config.yaml
d_model: 512
head_dim: 64
norm_place: "pre"
bias: "none"
init: "normal"
init_std_qkv: 0.026
init_std_up: 0.026
init_std_down: 0.00301
optimizer: "muon"
beta1: 0.9
warmup_steps: 0
batch_tokens: [65536, 131072, 196608]
train_tokens: 561900000
MLP neurons of a small language model. Each row is named by its layer, matrix (down: output weights) and neuron, and shows model dimensions 170-340. Each number is 500 + 50 x the weight over its row's rms, rounded and kept within 0 to 999. Numbers have three digits each. A neuron's up and down rows have the sign that makes its largest values positive.
A block is one neuron, or neurons of one layer that tend to fire together. After each block is what it responds to, as a language model described it from the Wikipedia text at the highest values.

L4.down181:406510465444486579469497495451436522487428411522470550422508535489510511505443446627457509549583423349510540481477514511598466661572469514441405588492489537474445522543475482408506450391582562469585506484518378520462465507472504494509496527393469480512528519462447401440621520463401471322460606436488472446474455589508484507535489420518492455536480448543449532435498511464525514525465540517560489495468476460516467446511453570551536404429565505508440485525495484506436429483503597502525549466522481455576564576577
L4.down579:511425493438460454539480438497535404459494448539527515448506578509430578555491505527489445435564527513422524523476495577501473541515522534410597538454514529400450542499499560568463425464506502443501514460491569503453515565385619438638434455479553540474534459636474390530501601462463482553480531440508411542511550457628405568539494422493415487509468395393453577518450464520494457464484463521524388390472466409470494600465453541525391513477470541452497435485446542568423510499482465488514571451507486486448491423497
L4.down689:462526509461573435565549498502475596401384401483473426495554439566411499506503533532546563545453626600417451420558537544558412467444523511502490469518440486491531497440569523502421441563507539525547460493529575440501556448467500499561457507564491539504464493494460435445566519462447544443466443514528359525508497567559511485541525428503420527510509476527551523505428477433561506437493397610449416466482443528527494558501436440434440506553567516563523534425541485509524502451515538463436486511414555537540582493527
L4.down809:435561452500527448475504460424594480449537510493482486528483447545560576529535526485512603512387489432513482554496509513539441441526427451537505495496553520470541450504499484506518483507507619581476676446484532492425562524499509483534566537442495550469468596506384470464516392457582443535508510471509529493443557532532543528550480537493525511488472564481583527476473526518443499443533466497474562513450462422504495418535484448468513433475504445500431498488547600496520571476503515507435575463459499573517555610555
L4.down1146:446524510567542490446508476553487649521570584554552529580563558563424489565447468490503553505430486455567444418518396487497577507477440510387510502507523580487526506515496383544529449576510499518446409471487566481504485615483548448532509399544500518437573516569492490507547605477507548486352593532463488426505486543490504480467491541521457446540498484482485474531435552532534548509506516516534540574527515539430455458586487489521514526502579570482460481525465544554462554532502614571486543529535492424597465529499
L4.down1287:458418525425510468472548472558510417481516460598452546567537424500531504511515513608420453452605498554477542503503474504473530374596477466483545579461553534470502554560549528542626424526471545490475482447441533530553504390481494459561499421546563547522514466475423494456499466559528478590506484426527425445445450501456519450567479470503469471430498459428491511467467440432489508505473469477485491486581454457529573548458478576574439449525436494484442498473511477545548482471520476496523565434553502468533393468497
L4.down1356:579607520538498508518553582549523502601514492525578509503503557519500490518495462552435463523488391513510481407535541501447520578445458501490565449434567560493515458466533432510555488518499515534440453503498708430526505502533522471470519554536558598520433478547491540493503510537471618516477476509527425558512503409468481633489460507569399396468452518551515523498580498441478507401396583453483420533411524500508465506496440554508471503524529524475532528491456476588598479466473525507542513486457471488482525451468
L4.down1461:495447380508555456595544494561475503562449504488555483519504387499439512504410609493538445519486417500488526598522499515415528532582478428487557513462501572412499507432558524535514450496508508567466478525468614528456439486493424572453460434538424466540510542522567446514544439455508432572559501474469506493542475451459445545471458514510519569483528469507491490552486570475478512436501375442505471512485480523503488547483544470343457548597450464508377586571427488416476549552536508505551583443406480393471558485543
Responds to: Music single and head nouns

L4.down107:556463473523476493477461445496444413511526584581513470431507504440528539452451510352456489490506535527475493604514493533540419481522599420464467424554439490498571473491449466516552520497383583593436500449516489520357449466505535569572507560494415480432497515384488403474507598485442587560521475439451445497515529531485494486420546442520481582508501541467464491528467474554481575554516456481525478453463503527467443466590377649458379516489501486574617552556469612426559563506550467535498491530446486507524537563495
L4.down108:451412479524519467413514554437464462583513577531493488499491482483558479491442387414603542478551634570479450454659443368487496537512531357579573560448509482487520596618448474454472410481472503531547571486539580433471491406469533435497550577496549483454509473511431550446497456607485543552547414472487512572442532473481456481532581491538517487508460586537390489567602497489382481485502446542419543468490481530482526494490478474516514576493512463440510548500466473600499557481488538503503470571530499512457538536549
L4.down667:525551607525487512545430543548480525533517518446542475525520340485570481534400455661505407524411513538457492476556438472449439549570450441519494426554386487503513506510564451526518417544466531455525543493563469454494535472476474408450559540626535375438456453560465474458416517529495574511529458609499507533508384518492517481524476457538502523405429457514443457467637561490362481516545465509475511477507544533478540517494444440416451417555471531469465643556474564449586463534491423500447575445577550446553506468539
L4.down922:560506536523479496426566415510461430495585481544491474486465540498516607419400572460485505415485474508479505439484548508520426513540508412442514410503481458532471477441521531528498451573479492536425504356449386478480464423370621481459553556511480485610413556453425513399540469557383448527451412542507491495562562533550481446510412596523479454490505506496542498506534553497490455470455484507618515490462511391489468503530455528504504540560449501499473577494415514501512542542556538540578444480430512518554496447510
L4.down952:495486504539570527500392481449442456500518585495440540519383445530469508494473517492499577492439498419506472487450518450485468476497452501472503480541538560501499539514448430635508574489458440545522428496489521564452570509560505520485467476540467565462517510570529519587477449459605519464568469533512468428491440488515472444592486533496484581457482537494420482449500560537570420559499580470436543534562486536522472510483458500421459522467509504470566481443621547445570494518478589340412491504492547458497485505427
L4.down1115:524479554567526571547474572442405435533379525494539558450514549512500385490419460582546532528485544573500558586522618490463531542466567481591547484573551399534404482460455499409455398409492522625544545499462476504439431374441607446496584537504401480533531507451483479414485486431534462460513475572569594485533418503436480552514580503464487457513542522387486494474560508498451578545524377417491506525479442536517455494527582482580492523542444414485559502475521530476495511545424534525504483530441528509520476525489
L4.down1141:566613452411611471570393504529369522559486494504527546486524512485581512490513458535456533399516418517482352452485428575556479590518493476507438456567568523497429410464573489470501540594506424627458487502531556426481444422498543495442549560443400506490454526544510551562471501471480428473503442479543527512466444454539422417552474492449570442492498495464462419532505553510561557516477445506486520488475452467474466482435532493483514615641456478508507540452372581561495471550527509592524499510451374493483558507512
L4.down1621:460600540508595560440535519477531620543446495463517499550487520474476442570535562511541399476500570578511511508487462452489581465561535493558571507536447534569622518503477515468529472526454536555421399549561432489559521533508476461598623502443587422413551461477395528518398464590534488458515357420541492526475563506466495532473469392517576500481439554490550498531438452530492516479522498517560551507466512583433444472553520418489453558480468551497543534551450466520544610602584542568534481465398562518573562526505
Responds to: Coordinators inside compound labels

L5.down65:508563583475648448519510516532513500538505466606539539470511515410480491474502559510415485498439487577510555436433459555573649492485494422568521541451484428440430557470520550557505437510538550370532505498434597472487461423575476557431488425482476482478559445501571513410512581541426609431520533486498492494508527467592518535570494506515420498501581508542568513582588542473535511482410540537561527510571530508448565467446460494627486472469554576460463547524483478461489483493503475539445574471526491452409530464520
L5.down83:554513460450553517507513465473531513490434465530546510501500487477504543495530531531533489432469525548466542549473462395483437589562566443412464581415614490497529564476479455605491449521552494537433496515567520592519573455477479521636443438424505569500478461436474494492515570505444566483497551451530566518459553570536497531540500549583448485604470447526414604461528519447591465500430450568514419490445506582507500499365543562645480583459494534533466525488559364522462470510517408542496549468481520528496475463518
L5.down456:478458589451433472618440475433543454551466438551486586531563449498479551564519508475530400526501372512512486545597584558478488572553483537456547545550612500443431548513555426506473540467525509537535528477571513491472499529462552476621385546418487528561536441450579514589538529397459641557526561457486479496491482488549470493578481549557561507499464499511502561519571561516470431503396446414557434600503445509489528543419476522546449491518498535488549522484453398529464457441575425515535637572658550522496433579441
L5.down659:476528551457453531531587502540532542598502540498393509465565544557510479526478560527487483490563463482555501522477489494477408465558492650494489538486538544595442494568445476464514465422455441515418496570445497460494490465519530448468494455532567498505467470534450529479533518470458534421452525464494475427472518541432463430561542548459474498566410554504519590458571444567503545431457543523568533458459424573477393530500505523617528364458531499604567418546490534501415482485503517438442466558568614442456502457485
L5.down1049:393525566468530514458419516506470518465471404527455525503528573587437551469507607500441568445466482524461515609472503497599501629504486414520486506461514405533449521489506551439476502475539507495485518455553477472506559561483572451518504539591549464550485548478558547590537497506511465513582556429483451528512474463529541475528584448459459459491476521513513466447475480522469465514552517498443528487430569532525537505420466523558430531417494516465522475450475542526537489428579549435490482490510496509479568539517
L5.down1269:498603560445472529485530482455445498494544429505526498498466482508437543425413472552454492494468450444542456482493445446545505508435519527557547446494601540514489532432505419496508536513554493485546548448506518568437542533439452419613472502455499588473478407522571577541473472384562410570533550523548569451510481399552415526482503453370457416562451465536592486410560528465600513547527494542439510535412490561447532507420535496601493528507465533550450501467443565535465422534503568482581423452587516504517443476570
L5.down1519:411499467420457478544552482536496559514534469439484460492541571457465548489483509479497422518524528432515518518549469514487418465570616487434552562505527512564476573515486516410532577470538472406469496417573415494519481484440480571554524395572441372568486470467448543507435487478477483471463604535449565490502539460527446420459548539484494472451523368382440563469499504521421480488443425521586437512451495585450499632485572538630568465508546528486574449518499558516379464515468470478412460444598505482417480482538
L5.down1720:479514535467489465521517488597497585582419540637480564428458532392526548533434335537462475454436514490472456574558439527482557496441492492609534562373582560503543535463388502443430512470490531516502521529544500530444518456485558500602548516464443438530476502465502615504382503484496471550548459402442509434517432493462569452548552513461456572490433468488511535518508548520562639461485457533516551507529502539513423521474529487544492486582579522514575442518421548532529400603558504432477528546583503499486478488485
Responds to: Role nouns before names

L7.down1181:516499567421391495581457462516447432483533494488494584456369507496437475574472504517508530449495521435528518398459571501461446559503469498533452506492467527472498468486484533454522506575649494532458445533486546550504465518449500551552531409481568547488496492494568526473423467461565502505463474539484508537499518542552420457540415574477474500500476537496491512547411532474549471422512434480473491582643396614502582529457435511543415504560508510507499548466548496446376489598490487539469477464486424502448454501487
Responds to: Music work-type nouns

L5.down152:552514472458492479495430543580550536499452569639550531437507531481512358427443478498548540481421566453570409511544485599507433441417472463510466562508445514469590575528516491482486504422441450501514529581496529563427475556462488570546515472566512499486545499459444520375363545504480474523499414436494486522532447556527587598484520506517499499448492492465491495490520511591459488488550425542493592460456559486449601490343607539398520697549498495506492425466467475516436509421549479442536555530445452558535502588475
L5.down248:475587594505520462402517500472533549539397577440480531464489531547572506532413530429433489584496530475525437467483557538477443598479468518499484438557610467530529398534507464484482500525492486526533508457528426444435418473453531575480570506548510517521551443490464567455431541435526554475457585496427500510517472514490596538417500496470564538510528546543430488463520467452449478432475485445478561428515394542478444515522509461481488576532477558533508493519393649523473537543530466604541415484500590436579571434483
L5.down256:450537426425521533582476474480515487521408474540562501517514483571481446478514549495526486394477462445491433448567523645452541440502580595474495552549468491483506488477478420504578518500431524597429479560554542499468510503506493559609543489551452558482514457494502532418422478441507492497451530458388555542588530535572539506546530541486490455482570548682417477494508467539521444525479513453434444565419551528409467570472507514474446486512422487513502538495469455501470577485460557524538405510522501547457528488417
L5.down319:480548535493471483469506419434470489527476446485561537513566564532463563416541490456479426513477481459488499427436443477532446503501546421519514440504485543485537444499533522558570500546511470451482495434478535599546544528510563401497567438584529389568506479476321469470464473538503582511489534503469471519518530494561443501502510455569516537519514464451478477450446543528380509408419498514476440586524438501464541449398445538479439528471439501459507487511370576483485545405443443519557467537520490519441408504533
L5.down330:530514467574506542441453568532454465623406549509523404447431576465472459485530507551515568440499558585527344510417479564488492536434477513595443465494559532514520511485448509520525438492438547459487515489496501536601433553558623506451512510503494467490548477515426549565464487539471491560462542434554517462503519505504511498517463551570493464520528542494431385505524617492564450514520460591521497533393554512481430525497494577503490497403524519506511483522509486430530486446533507483446520475497561513455560541419
L5.down383:459556449531507436487585440518522426431452555436452477496479528463564406493564493531480582534509472574509466389440481554417553503498491555575521403582531544506519484509551477590616509495429552542448526530631448483520522520415568433436492493512558576517535515460578568497547490436521563334512493437544478493506470438506539597530573547556538522487431460442478468468544419517446515467541469515570490529497498449482555454513561433565465501561465541478521553461457544395484468485464531509462410501422393560504540557500
L5.down1184:475478469541460491534414490584452409463533565474485432496511528447504470496503491511471553401469562564458541546525529548544490547514411447484481393479531499596553514461550492446523471488495489485491503391593453522526499553479533477532536615518627487516496525487536439506603558483450510474480529488552477559550593396552505552449567458560502520470493499532467536477506461484531551499482455591548582539485505510461482466468490532587443513510503427489545505465437420522463467540578489514619564524486499474410508506478
L5.down1417:433503483405443550470375544517465547513509555409466528589557487493515516451494400439452443531521489463436581460494516621516539547451487544419451481491503503502472535465504522474523548435529556571520582519483420463505516453446531469512454509480588439491525525490482487554560558487406484467527574515427463653544550556522618517487444522527518616477609551534394480492493554491434467423547604487488507507458497465508481553504486514559497448551452514507480543428433526584491533427457447599566494553521489469455503560403
Responds to: Coordinating conjunction after first conjunct

L7.down1571:516511544523459423463445578453498472476449464537528454602492423409464504475551470413483469631513537496467506500478415500615501494597506444469557494438560483615467432461554528410459458517385503531560527504493503607473488465505469494612602522569407535542439478587394499511522437640450379478490549549476484542550486517624517493482481501451537477503457481502517487522491500399501476464541522466463521447503462420465460458551639555518576552471533513547488535401436489514493486484431531504555582507499478466582463545527
Responds to: Coordinating conjunction in compounds